config.yaml
d_mlp: 1344
activation: "swiglu"
rope_base: 65800.0
bias: "qkv"
init_std_qkv: 0.027
init_std_up: 0.027
optimizer: "muon_variant"
lr: 0.0129
lr_mult_down: 3.0
steps: 4296
MLP neurons of a small language model. Each row is named by its layer, matrix (gate and up: input weights) and neuron, and shows model dimensions 176-367. Each number is 500 + 40 x the weight over its row's rms, rounded and kept within 0 to 999. Numbers have three digits each. A neuron's up and down rows have the sign that makes its largest values positive.
Before each neuron's rows, "fires after" lists the tokens most often just before its 100 highest values on Wikipedia text that the model never trained on.

fires after: ".", "1", "2", "–", "-"
L8.gate988:443454490497562519553498499494533474546451466538445589512498431529501503510485546568457521443578493521502474590443443490505489552399530555516555523455565549470540438450485539525498514554430491513546509473531515531480493500582502486500491492552505505535501466441512472470532525491506520535518511543474548443532511521533467481462456512471475524479547460519457468551526527518509524529554542527568501511450470454535449479493504472569556542537459562539502500544554448441477519567459510509476493481483536447448503464484500427426529486500440518584479501522478527508577419499474432435
L8.up988:548511459494495543522500487525468506505497577513506564542531489469463507536581454471473477498510546506533531465526463557507508468523477469532517570503492466476479428607553511499499534497547442526507533526491444493545488518482493412494471477575529432495512507441435515516459489536438442461536474496465487560524491491485518547534482521527452476454431515542501492529522529510517471468580450517494502459546414472393502514523429522524492556455499550461430470481444414536512519506570504510496520494551495528550403577519538505514517524512547460478486555490555462464471535482537480510

fires after: "3", "1", "4", "2", "15"
L2.gate992:452545436479522449537497489520582456542440544541462530499466484499436487483467467432476491510461452482523486520520465526500547578518552527540474529469490477504509485475567552514534475505434521490435497494446584391500531495517515487474465482514497496516468480451536511583502444499461587495523491518492544502555565524504464512488477462476600535510492519454515484536482495515545521480473501522531469472500539521525461538498502479519536414540497495562484549446471467553607472445542434473473494499535549440513522479535438466543518517523448502574505560483505458470544518486460480449
L2.up992:494471494474520538511512444548507455495492522548513522494458519556552519518480519514417459485480539508499546397484526523437573537507517446523456545528496487539552473500426461533497525479473478485532534482488446489488563496430557458501478542481490530565521473509455533505453476527500482530407532482495462490527447483466506503526558486477420444497477517559588505507438529464497502544554521507516539453566463464484562484460493455519506549514541462470419527510493559494499536562459495491514506475502438595459551506483590438506496458451421553483532472559526553524464495510483489538

fires after: "\n\n"
L2.gate395:518478457449430514453516542515501514531465518475587426522539537507457433515480470509382537520518502482452533489452517446575516479449524523476440459500499537557457436500470539578526497495494523463443457477525492537482546530496470471489523471537515496437436517542454517518448589504498514461449581497516481556488524424523495465482556395436488557554520527523519480547560454479478553480439418447548456476538492517540525510488448514448516538495541579555510457505573412498475476555605446468491496534488590567491526463538513539545538473530534408524517454512541430531433497513463475499
L2.up395:445478518455489429452464500483463472510539526539567462508496438507474523508522500527470495481506467506444511554470484493502501510499466500468440487551552531561533490463503518550474513522497537383486449436526464548452486529494451428507497500454477486422518521545533544484427588505509461461489479469458509536549498507607527499492525491492496523551474501503516509455551530524399505450521430436480451486484533496454530560488478565445582474486498513531561464471554461508483540563491454516529529541489532560524545549510485501472470505526511499491497436525551444534465501510506502508

fires after: "\n"
L5.gate1188:473571548505543515446573495489489479471510515478517529454523476482542605483471510563463528516558507439510493541455487459518430470509588464514504519527538508452503543456503558531481488495489529541525494497512551507550457519489543571550474484446487558554480515543524548513502504512535540442523485510422505498529526518479467508543417494551552538466524482500516471568479480518521486513406475522496544480437505529507547492505513509481464497517419515458430496486485509460493470577458523438517494536438529497542503518490575499545538431474529567503534501519488530458502516456478460536
L5.up1188:534518560427577567502490524523575478525440449476495462449535463590522590510579496598528518508523422507466502555510535515525489511529511554485544470473454511517508492482486496471532568536524580579543487515481572489530517511440474535459364481456517621568498500528483487529489577478467527520498521456467544530507479507467418568602523488504535543456482512529468525515534562504519508508432506393457461547540500481453523440576540472590463538492510472511471528559514514560514552507487521515463482544523576489514527548518562501553472525551444504544535488482516498514492502457529535484

fires after: "1", " in ", "2", ", "
L5.gate622:512585565555531497512545459505469538499507410505467412462503456554489402558510537434524482486441566483478470497506485502525506479469454532470498441496501456464535456461517483468562450468538567508533538522408553489422419511573409486526592558426468568541490615562462534500415522501442444539506477502482512492447490455469490567490560564492477520499465549473469539512503460444452440502463483436429585486498472521524573535415455525521505476528521515475482502540499485502455463511457454442523530539568517513548570538491410570477473470492504493483512465553509480506538487506491483522
L5.up622:506458531542463470528499523439426473472471496448535442524529477491503465505510545456468501518474481571565514501535503540505446503501422500494461490491461436467505537485476496494494578537421541502521438478493471528518437539579531469490443485593450529526479490462418533488541467541499511587520538503540515487472478522524538512459560531512452416504515504515512428479438531517432554452468555558501440498549486501482428450493490538460467530532443453459507454576484569467490550507478461549518510454501514555487471517501445394475528540636522526500505464434491539469539531396426536547

fires after: "1", " in the ", " in the late ", " early "
L2.gate115:481476454548524398413532466474498500528479540462485469498490465404428496441525516437521545516501565516429534499529433497496504556493473475480466519532476477528483507467514535468512495522425513481499496520445529527511485522575499564470536520481498496516521534473515558507529543408498560531492653448533482446483544466551516479454541518473554522555488453442385455501473475443519435491519534525535532468474517510465499550450510573520511512482449569515451512529477515534495506482533447460505568447470540438493511431560507515499547399544540551505583462524439474512580488558494451459
L2.up115:428514513555439462494510438479478440545519489541469464468491541479446525486516584480502498509574516548503536574554362619494470465434547573475469493508559492525551473484544514529558477537498580518531472501448531447541516518475470518445494397496444544509456485522534597483530441494530582504535597430540511489488509473520522482457573540478495465495554482456544487398477453491479461519505563558496468429501560479469472537423511516497475459419490594476485522439523539562513435516452441532495558447515489485457518492528471466465474424524520543481501484558434488459466457527489393483

fires after: "1", "2"
L8.gate1264:515515479519537464498552469512480478433530434583523498485498502476526505490570463526450479458453475547500527466459488458448527487515553454492429462479465519538540548521485521492521551514523505439497540503505504432553511486484503615589507407538519476505406423424619423494455445486482518510499571562522538483492461488512488572554561544497526498580414506423474533475525395404523423528548574521453533519505510525518484475469483493581594405426508504526549558491541481546532486503481496429458437532420544513509493430400456466529543501546529497507468453503479508475475483472570440492
L8.up1264:524493478539441460436625494488472468453480515497558471528497552448484482533464553472492556536511447485482473478464476444515544480448459462490502560461485529453411439560509480573541434486591531493517562444523513530525541565455480520479496505471530512503458532470565562524509503495530517514583492499564492499454527447500479544510454467511560546514463467483521499517441478508513574495471502425524537436492355582510526459515489518560558522453474568469436505515535500477469434457483424473498476480468506482474457429566518517479506532469540574487534523543432530504510542491497444558

fires after: "–", "1", "2", "-"
L5.gate616:550501511510453490416465508433564482465469477601489540555510489496439499550518532495480463448529523539507525498464462492510473511413492459466473529461502479476449515578627449503533549472508492491530515501521493506528392517563436513495582454536504519542492504503486524514570528368524486519411504479506597545578572503485502575486533522455498506481476500527459432536508457522468553466447610511526537555476414519563546496489517506493550526483498464509535493490515494565481510492500480436524513491465488540469509575500519476479560516536580517495575564532529489491510476494515478453
L5.up616:492549512527519574487526531510527543509545476520476496534566579445541515504530515478464520481514526502566467480529525552504441471467530473518534501531495489500507432494531586467448471479534417522491487492536515495470525555561417492530489407488483481470481536442572412464496433490552442498510518559430418565485472495529492446459467489496519485457489488535524549429569514478522483512559508526435495456556479516502467458473520525510466475468416568528455468519517484425506469520515458550480470487489502521461552463515474454506504477465461497464442525473545511522529543534454468451

fires after: "1", " ", "0", "3", "2", ") "
L8.gate325:495487487546487400505482504498445499458489506557550491512439534498548469519467509533501511510515539615447446602508457531546504487488570486588515479491414505421553410481589460537524477523506509489484578529504530465447495497504527473544465498433446475526533498561515558443521495527414498519476464458462440474552525476453543462458498521515494470477589434456456488490505535494453478595532455504446562469461524537552428426471513546536538529519482467511501506492463455540541599485508460510543455512441448493487501574489505511447510466472471501417540476460505439482525497554538496466
L8.up325:522497452539549502525500489513569441514509525550522520534493559494488440493515465536497510497473482507433427465518388479516453446495507491504505414520460524397595471525575482466548459511515500479517579487499483511439470411508572476450453490499485491492496440501479526499536467522507494495475455487442488462526526489476527421448463527499500477425489484419463403519550604476537485485483428549502446475577481536482439469469584523546506485508462509467488528494526525501524569521505486503540433488515471451436491522466476489541534518540557518487515518461578487489496497559547484485

fires after: "2", "1"
L10.gate753:471479519428572491455519509514501457586467514542501467538577498492488513482438503404467457479441450518519479547502493447480572462485468509502522480491566534451500445501532497550532544488518535550558522539502537538544476507404524563494463452463513433518499453483539564466439492500529535509467464495488509517548484451524435434462448548511471519422527475481516435458520481493518429471551584513431603546520434580564478478471565452448548509484545528511504481461458494520470494506511488497532525505496566548470454508501477474441430469440451477453527548464472476431528463495529564462
L10.up753:464521474550544502525522479480495485519576487488505496490537492519496530546516482517551504533517495493526475535585579506497513489523501543437470454498489578467604431487461475486566512433454503545482458482486415558457458473554464506462524491583513461513538530433475516514502430505552538482467501529526514427510430450531426468545542541528458528489438368465463472446520471425513462514491500418414560424512494518510464468459569479584458535490470500511519511562536438464488495486557487568511561473519552572491439557481545500532454536529481525533442538556555409554451535480505420480

fires after: "1", "2", "| ", "- "
L10.gate96:512519496509514501519493528532506561510482491544462565486437566530478495512489524589547580445534441512477469504570482474452545518489512498489511535470498529470436506540460511557457488466507516494523463526523549462512470503475463531495530445470426470507535451530525555487490432470448467443461575510474467461490464583571434455554501483555558445576492521422507511514494452496551519503456521493470543624555448527496445477461554540439541525507541519504499483482533534527457507498449459529451505512517531514460449529506486546553554512518502533497412425486477392483521468422495513451
L10.up96:501494522459529497520523466509506501538524535524477513586507549502494452517526463543447448535505525482532483468530556535492500466475530497562383552420478579481406455536534455507485462429462523487496468571534504453464454497634468532483455457397501481451495517575522535492516525491491513479539382454541519501459504529505515443546510528512548479529442379591593476468513530574507569451488481495444558456522460570570470498451490514483525569527546493525505513486530535483479469487515487484517485484434419450438508517523479449442526419463473532452534448441561496466496503537475460539

fires after: "2", "1", " | February ", " | December "
L10.gate40:522513459516516458519447570517528514530488526495485558441492532471470548546497467489515429451522466514539480455540489623505469502477541471454496498493527536472484517485455513555522523475457533493490469533477452437492505464543600481536511454621495453454572447502511553484545437501565476558528436496459533536558477564476476480517544533528476436558421519447523542503503487500439533536472537442435511525557525493497548521468454525438466547491509502569519410532560473475544501415534466474522530613472475491554507453501533474495535463498507470480509423467426480464476530503506445487
L10.up40:455483473542501506474557527521503496453502475487462552514461513514499474477518511400390501509522444460543458403495475572452481427495522476451481414532500516525418529572575464466527516496544492524485516431485489516555526482518503558466503474573497487459511509525478502528527569396494537486537399526493435489539468501624522520530443504485488524539504468536447526521501479489513501448472513550508547531532507520540510377507426519532519519520537459499517511463531536447449536515443457546501479537456529471515443472557478509507534451476472564504519485594431541511493502464520553494

fires after: "2", "1", "0", "3", "4", "5"
L10.gate711:459486468543487532491538538532501494532452527561490485509518506520505498475549448565490542468538465569501483462471459529470508478521514400504530448438471555497503491482503492483547555488507447562558509465539588469492518570508476528543421511488453541528492456531501445533451515497506471482547516530530537581483484479538581531520496484495480528520534490504530518483458567533575499532485498549543512554555495555545485450472550464506590493497521511536515499550530520489511497463454536398513433529484490484480535449496530513531530479531480499532446527509517517579561538476484498527
L10.up711:476461433506500449463516575566562505504445442521559521458486477504508458484501488513510514472549543486449480466467444533407590446495527478557498468539520476479484510423515406508485553517535479509523517484516465500484518486549544515476441444540564498524462522522499443536504575572515435470502517518472495589533531508544520455575486468451465474478513520508458486509518536451586465525489477482549488511470468578563505465604560482521532551546528484507525465487577551451495581544498515478505457575473470508522496460544504498530543549508438465440484488397530506469542623458534457548

fires after: " | ", ".", " $", " | ."
L5.gate394:468528467554443513449493554468479564488468540555536484452464503519474506473461491486450489483476528436496563489459500512517420522507554514407487429553578465464404513497492477501491573527542501467485490511504462532534461575537503462509455465448512587613470518578563500506469460527527469466577512573554468552526537592501555502455444496495553509424533525529493502470466566493490538509499517459517510491466485476489541493507496497508434531472409448544445541542560451491517488532504519541500454607444474448518552502532548522509499512456554490504548412474484602501561477564530499445
L5.up394:469448493519528485516450498490545567491485467481505470480455465556487500527487486515485509475466440502537515479496516493475499476478350517530495532533518496502460550534480513507528437462539507514474542559574543479591539479478497460443537511478514512445497517516500570562519501554479468501509514504504549474511480508450448420469500463521559515595572463482507449509481583506532545572489477486487531481452469500419497449532538489471560471513521538419527472542526475530490517488482429478546499440467538458545460477476497465560504465487434597433497544543490513486475462599447509514

fires after: "1", " ", "ages "
L8.gate1107:477545509498534528464508475567520525525504496434559468457526482468504468583518472507556535437530475505468408446487446498584596492483570538522490493499474544498414515519531469428508474517499493470542519522523491426437502471519501509528539549549504453431517481487510537555513498481471498489525503445526446421528525487530498461508510522453568507469491444475507502492538560521500442488496526534444566566530434457439479553489491522449520413493522508509527444465502551556517530500470399501438521507381444518425494506500499566466513461548511499499490481541549547467527555525509507433
L8.up1107:572582468509576462519521502477487510469425553485541453467555485566473442511512511472514490466499537517544511544495432505458498474491445441479515453470470512512482396500542479473535485496468428509485506425410455486484469499496477482449546503433501578496509526537514543486439486449458496507503466479516562459513460512540457480464569512503503545477515455482431506451499519551454476476576520546468483542532532480543507513447602489484501480473499471512469482567535537518456526509499514511456584520438542514475522477517473543500540580542435538493597525593496510490541517566505479478

fires after: "0", "1"
L2.gate506:485501519481515620420459457534524498515385517490510519508443481514535556493554506505467463480495451518558507461534476555523573527499474461407516470495514452505516544520441481561511526491476525567439500480549472507525504499506549560500517490519519533508479467485459505525477438523490420570500473501506529535543583411554474560457460484470503539527458506514496489479477506524426536481546517458401513600550519526450504538526525493429506525445563501551486468530536517507529559470470470542454473493441472439482458499504438504501444504537548518508513491531488507505489501469542566508
L2.up506:495474527491573532465533527500571438496475546456464545534509484456442525472487497498459542562588467471524554496496503507497471582539511477501488533461451456504520506570581529532456464431463466528544460528462427492487481546485501493531521465518455464506537467514443585547507522518488368560536486419518504494528529465533465505541526549472513507499537534470547400475546521466526525427476467512387458623515482508475572471544539531548543519541505562560457508529448482514499535507515506553480485562449459502474560487482507505517465543457554440484551518520442433517485476491495533413

fires after: "0", "1", "2", ".", "4", "3"
L8.gate947:468453489442502537566583458536509538428442506559519501488505410514460494502527501428513473476596490491482475507465549491490506535513537537463507505442500530507514504534563413512520491509482509476449499441491500553478560483478514513546502493464427495610492519517445496453619512467532461566412485522417492544440490495519476500465596471469460528522547559509484572508474597501481515431529541546485492556564456497480516542523557482442509539549453543539551497475542517537504453498506576565507481445459526521497545462429471559491518461482512484433550493495549461560516520507548432464
L8.up947:455490418500519576462528482410488541482470436492550569456516584574455506478474499504519494512480524513508499543448495589558448472501514449522524552512500454525573567461490506469531420574477454462486488480523491530511473492512517438481466464558551453458487536519515489494452509551526504536470471549464422533486503528560449543432549444493535520409473553537516474476501577502525507593543422519565519451535442528465514494534469504552511443551558536502512466529537388541491521535498492474473465524520552546469486505486578462532413535482499447478506466504501535432556607465500389438

fires after: "0", "2", "4", "1", "8", "15"
L2.gate825:464426513547572501530547531469418481537518543528529503487491495486550390474503543495492516499564529494498583450462530456515531444496527543511530486466457447442545556471515487569525506534503425487467522485540518486529580510528516522452508528460395552460501448494446545426468468470482417510474481483527475538478439513555479501498494513495505546504534506497467489553469528582521501524538467534478479508532541484485547540478527415477465516463514467547542477407462484507497460457500477563540487543473524459505451506462514533468514457554484545530517508500598518499493491515524438477
L2.up825:439562489495504505474519499512574539506548497483494500544521497457480532449519478487582487426481501519528478454501462602501534522490511548555512513561511464461521498450535477505493511542599553521579453469460544535483494576459509560506479485451502487511561476458484465477501416456556496528544469483460420513508523500546426471507492528534556500490486487527522538528542554565540510515497535470472449508552413554462602464520540477519521440492440441556505517437480485514561461491459467466549557498532480452507591418511568510427531487466531516473536500595507519445539539517442466429

fires after: ",", "."
L5.gate720:433551503565483544493468499509540480400513597485418503536591514496458531515473498512457540426518440406492508500510541468461509470500528486554519533544497491605437567511484440547450486524472564528444542499507425538488512535514524515528518546438525530470484537556530419505515477500499536509477528475454435549542470576524486520532548542533475479506460518546495571516488452485512506540523483485488503460494458447531521404557468470546536488480482465536519513538512477473475471538506500481552478482545534531473502484544528518470432483514502461469518524467514511438541494422471496527
L5.up720:491512482470466524489525511476530486516540509511470516450539493476426526437549448489490441538532383491491545535526447475482612471510514529528505534478490556523483412514520446491475537522500479507483566518483450503497446564594476546526467531537589479516533490507496422556463519435484546512472477462511526487575499544542503437572532540509461551519483505552473596467539536511517552532492559485470593519487504485561442431512508546476532505539418541561487434491506508521481521509490540522533455441468518531470490477509485555490506434511550498464433492432437505446527447481538488550

fires after: "\n\n", ",", " "
L10.gate893:505504447491457517503518453499517445534497533511499515477547463535519570448441486517509482579477481542450534527550531455516531613520444441513566535464505575491446509489480473550559577516511556472461498478433416515426549422444562504523540456468510526534532563461500497475506507493469497431476482480513578461544520501509428470532526557630494513591493542505452524473436451532565510534537443501512547481466552499556554497455462460465444493453602491469565490527440532539516502517490436484469500510456555490558487499511519439528470514422514525459577490491561466474491456480639458526
L10.up893:512473487476503452549522508536483471484475574467477523503527512505479520451487491539496503492509488526452468538456415476548524538481508476527466522505503525520514479556487481460562471565520488485478482487491471564481407474519476520444432523502468460452518525531520426577518449465528489483470524513564457522500472575630493560473470482537511512545442486561508460449515539525564513504444505531434524498454505454461507491500422549502516467474504488562558460536451593533475518450526540573480513528508528515483555470522473537470475489516556558466523506468418469474525536464440486487

fires after: "2", "1", "istrict ", "- July "
L10.gate1249:480436480558465455455547458569550488446466471421535509476469480456535431521531469511458488459553446518529517471476521515552452544506470538514491444513464613530481486477424513475543471501454550453484490551530565529526455541455493502532515432507488391505531561447491514531511529491513470491558497454487485407491536524456499547517459548561501503472447502474463484534553481541480491459532485459540503495554520563402495522465519524494518493436505506495475543426465505513567487541469468519505500460372489489502506525522468508511507454526454474536525474560502440543559510484490496507
L10.up1249:477459425498520508451546533500556475510467515595505530463408488481543513501517512513408537546615382471481599419508455447520442454423450542573529508533510487514506517505499541534479499544561552520475548455532505498515545442501480539537467462530543491515562506482538505515514462474535436482434499524506503371507489407473451466516494528485507476470452557446475425526526443527564483436504463478540476485505533496489484500504538553478500548469444457499492517536467524492569547538547451566571585559498524512414500465523436468447547482593472476508514510515504512498538558545495511588

fires after: "0", "25", "2", "1", "19"
L2.gate1159:426495494500509448554458446435498534492432474550527507497581534522596559566474500504499465549491492501507451515484512482445520494501541538488514458478485547474581520502520509481526499502476466465552561469523533539556486553497474499500507502564525445471538512482480566496502552506557511483475479540486524466510511564608498495487520481513514477480515530509515511506549479470548513484450506475506532543504481519445566534452513552473490502529529496487561535498504558511507477557468456568516514508458479457448419519492388563470522558514501516475538534518558488474517528506438470550
L2.up1159:457595612467479542442532501526507474474568543431511499538435523563513486521522595496519499450486580519492478489459470567492559509514499486491552450592503519558472462464466428490513463497486478533452547516517488487496476504505542567481467464457486413556435534453552520519569530510461568554446436443434542488511485509515490508558483557479557572470460412497467524485455485499545567475494464538445495524507506546520516519459541500496518488534501506435454442423465508539494509431551500558457512604457561528546555533477489473541522452532496449529490450458491460452451448475520537467

fires after: "2", "| ", "–", "1", "\n"
L5.gate490:531482513453521505479588558504446498486472467532417524449502406451565512544492485476435450524527464512461496457506400484438437543489532513543509518475418520524510524499528625496533524455497433497466473464473512488547502575390504579480473417529566452436508415544542512423507463473506470485484449431531535470538487511517534510543485505477395467496472514458482509529441524495519506427483524515518421459572525511503497503498511529436489568467528491509420462542516476548490517558537451454474541534517458479546458469478491487478459466558498559581558469498470602533509455476489512569
L5.up490:489458547484471515454488471502464457501488550516498447508473456461451475515471560495472524472513544506492539583568531500519469527545537448499527548586492482492520507442477481591506454447493463514541535485468494519506516521489428579474568538537460543501476527523468463477488540509506542546491496467553436521484426490439534517492494429523517518523484479545540501470504507427534551527522526548493468489461496522480492460489499504439497495504450482472478522500486506498526447450463531490487485483516487594508569538545516482545589438503481460534579548459548489469490418482479472504

fires after: "1", "2", " K", " | D", " by T"
L2.gate762:494582523533538447527535557491471498477463563513527452516420460503468445547534511530477541499464515478463499536538471478473488531517484619426514521463539478534472477526474510487520508423521438540511513521499480429456523548476448529524557485496476461540416569494467574505453463460500505453491476520456472458553545509430512493516452494471486510441474543410462513507515503456507461496474497484460457555519485489512518569499551459489454511489549522552542559485527557523482419518534498518524385549502448507491520476472459511393517507463527443477512528441532466511486522469570463473
L2.up762:498549496442461547451496468534505499479468513526460561461498533498500501536502518462363469542480523473536586506434528544451477524510558533480480460509511407497572513500471500487513513490402456462520540541504473514593514472529564510451563501535468472555476511505457467531473514512466563507461526437504467539537470492473481498438462449521472587447543474510442551443437489544545494510502498528517518464512519468495469490513486456439508510563534510533492539550450455566555507449533535511550522450481564564436533520542521427449496452524486515537529536525542487501532504456536498459

fires after: "\n", " (in", "2"
L5.gate788:547493464483500548519425497515559503566509503447490479588455505471428483481558497494531552490497501541506557507494460461493530512454475508567516540520443518481472474535526472486571480480471536511462535575488499447539516439510485516508445507449524423490441499450471460521516500472477488568485490474504462476516490456485499526509484439500503508496542499480504508502542522592535478490450552575458529516489455503507466451484481467524585499566508509524520494471478512482494543479524501529546549545447481505509520495519502417427504471527466530461481514498491569476558402436519516478
L5.up788:514451464474467481386467538535554525497506481573485513524507537490489441500551400508506467438438502459497467515516517507431513507589490534484545519487495522516519489489561468527484547522540439533551432525579559543526528536555482455515448523510497487503532504534504480489487458527506501445517556477444446513484450514479514505515481526573496590475474468507486569510489513536533574540504452527462506456565438456478463497441505522532388459485490495514485453559499422470476459482530543577372479519488536411468475534578591515462552536512524502510531526485497600512530491517485486529

fires after: "0", "1", "2"
L3.gate1310:554523548500500476491438534492520419471505536537477465478485482437502475514468519483463482484471571535525461548531545475508558518464494555562527466470589506548515460575507463488490512461388555494477553492479492535547502475446554536515514521507496491544527431487456559436549473454458421542544410510573495497530493514484470529433545490489463510470567498437509565488515489424514542503494505491416545495490556485543469526479481461538502553527572576443514485491482520472528590498521510519516551545522519484522465505454482507519433520536509484533540460479538554502550492580490463412
L3.up1310:419504487450434493505501519541557545583432472482520503622441506536453506565473502498546454493521493526541487465463507519569500500521516462491512526484564518496475489486506564529525520470486402488490501478478542428468474546453503531510491446481461444439511527496520468503520480507501537514584475531447509570543513522538536489484465510496554453555473562472506477442473495541517430427473538578474461489544474512562560517517537510496514496525513565510486462516508534487497471448502494561532458484462462508485572503532510476532432456473477470466586451522594456431508395507456541483

fires after: "\n\n"
L5.gate562:418524541446525527446528521434449564449539481520578462492479487458443434503539448551486474427560496493523535501487571537449502532486501573538535485521525541484471490541505524615523493504522480567498441446532458471531547518536445439481497575497484568531488546513464510573542465499560533505515519488417551499493508496470523555466449530479427493556476514450574502456505465531507567470584530543445485538504489493532487513482457559522441527485513479501551407456469563529491506571400446432500535522443466519485586476530522512548565473475541523487541492438492450542462501514516500540
L5.up562:423553518480505514549541544474536473467485559551571471476501427501475454480520464606476481458601476486523551585537557538469542479526503475522480446527566511448540555533510534607450484484509491531483499507506513527443559508535470387496504494577555534471473484453520493474513510445593521496524470551418433567438563521489512482491454531532430511561480472536508461493542493485476481505550439525551501485547496438510520566505488481504478497447474528522535484432535503467475479480425485519508479521512471514591545442445468475521506476487507456439531483480501435522453459522534488539

fires after: "1", "2"
L8.gate1008:513531492558502537514462501557399447547479514519478583459497480505439416541456508544482540520473500530546575485499520526505573423478437562502502540476542471551500489422508466462508490474540530531467495503495513544435509478486489465471572503540445558510518489480490514487496433426517457431457553601504482472524530556488465427466579476485535429466557491454549529483487521421467510462490509476473554530467494541486559442500524439445471452556556446482592553524517497559492552575541455482493527517500533466500525500470480515414528470496523560484495467406419484461503487511473546512
L8.up1008:533537437449554506492476493514509480422531473536518452522495536562508420513474494464510552527510536532542531466452479495525521538478488546409505473455531506463525456520514480544556518508451384484543427477576487525530452473572517521531433477498455506476468519508500546478496498568480477492496510556524516509507463539441542496506434505569506547526410429512385536513521519510507500489608561501501543546453469538571549538468443487543553492554582539513474533507560458462560492438503449495535478490514534559550444540517522479513552512494520547537511435551487490510518502482477472515

fires after: "2", ".", "1", " | ", "–", ","
L10.gate752:498527524530563494456445517497418511552471518496469489531468516513481428446462504521497601450428470478502518548431570470506523598517498475533461497523552530521511543568542487462517480477523483503472417555571529568565467464455460516553499482539558465490484498442478515515581489485456524467548454517473467543521483406469521486446562474489501433500551492454513550484520541444480520408516448509468498499544455538499507478536452503463507486518543485466499487509491490442556511487531452413394475498463530556476471488574534579527488551526525522560537506458441487572505506469440487529
L10.up752:476538505452555515477446473550461530497483408445491474546443528524537500540490545467503556550464478442520447458463526540463555461451605481518534540483494461470530487457489466459494502438424525472453473530490488526470516442463446536552467452499583448525449513468531468498532486446485514537453458460516538533532567507486471542442419498477486501511455521540527536532512448456503470552490505505542449509589533498424517576482526512465488491517505478507525462473487312540487504459498536510581546433469476515515605508485531472515528468482570565450505496416525540509512489486490467496

fires after: ",", ".", " | ."
L5.gate1073:503504490452452527479492563473518439513509488468469492468470459519494453550438448451524512535454528440469484565488568496473536479563533530512512520539491478471432439412472521514485485520575595420499535537473531545488468554508510550490532497446500517523473487531560495543493530460509468507551431493618529454537522500539516533504563554517513459477539511521541542557484470518431431510484512467528508532520493510555564513467377539427519486528428515528470515498458498514465538495531443463508457453456491490500447513473477486549463448486465464450520488473472566426524523517510510489
L5.up1073:512459462545479470497576535513516597517497476480501539446484513555590496519536484472545425514506512503502489397542459464486492584557478482470507528464501537476449533510580548522500515543516564461487468535547449489482466572526354598534545495479543446542530512533483497497409475471523497488523517499551477491537550440568451450494504568486484513591486462558456517450479542481573529455485529473488488476543521453463505478537533472536490507474536545564424484530604540524471468443512471555448567449499471520491515553477539533461495491465543502559480460427491513531541566502576505526

fires after: ".", " | ", ") | ", " |  | ", " ("
L8.gate788:417541486458547511444408631516464550502524536481577555519469521514554479505480509554488522577558495533471439522459442490508506555525529514429504530420512488514438475467475440493482430497493475530520508505519512531550541483431523475531521510501479466483500477489540488488558492523495498455524516481530535541469500496520493545477519463451423524492491496496509495455455546551512562508486518454548548589491507502494558468486548529390552467485451507543550456473521499492508436482467509533475456459476545497507522522472490558512507487498477429567592469557462534541536521443518519513
L8.up788:529527523457526483499495454523478513512522488537482480539513513624485484497520507429516532576448507466488464448484457481510537516499493498534469482489555475517521494491517499438522471547479512473529491538560500476470534528501486482539489480527552561446502454516488478522523505512434457429539513528472542554553496483549502496493401473629436489529507501446464457547458569461468460513514513500501394427514521452471579483448508435546579602501619519493476516515524439511539490444558549522483506490495577559485443450517532441556403561478528438493442465417532486494442489542473457475

fires after: "1", "2"
L2.gate382:553542489534492436571577454550464504509566443440491565496492489496558457462492497591511575453464480523486519508448506570508481508541488485465540520459507443483466556501536532540588447490509499585530512498478477536465425416446503565460531533528480527528486529393501410506485536484533488461482467569503545560521481526533509514546523497485550480456419443446463509567507461519446534526589560507534462540482492505466485519491519513542463434455484469574489512564469451504421507553487514461480515522444479533516469469416515449459551516480500511507473452509532470514488452523519492541
L2.up382:442514532490498507469603547494392435428477521521507538490505523516519502460484499460476560475509448490495525534591507506495528440502503515474441504512562488534490482545488491484598480478521530454538495482454531506486474580536580514447582510541460492540524517475500464458473519534455494507428482545506492462501521533476532435470503542483479572503527539521510460485534520558478491517542527532516542529498424520427473484481464546478444477509445530408505460507471490496511501452546460495590454506499556496500540515483491512483544521545542451517510521495467520512566511497506584551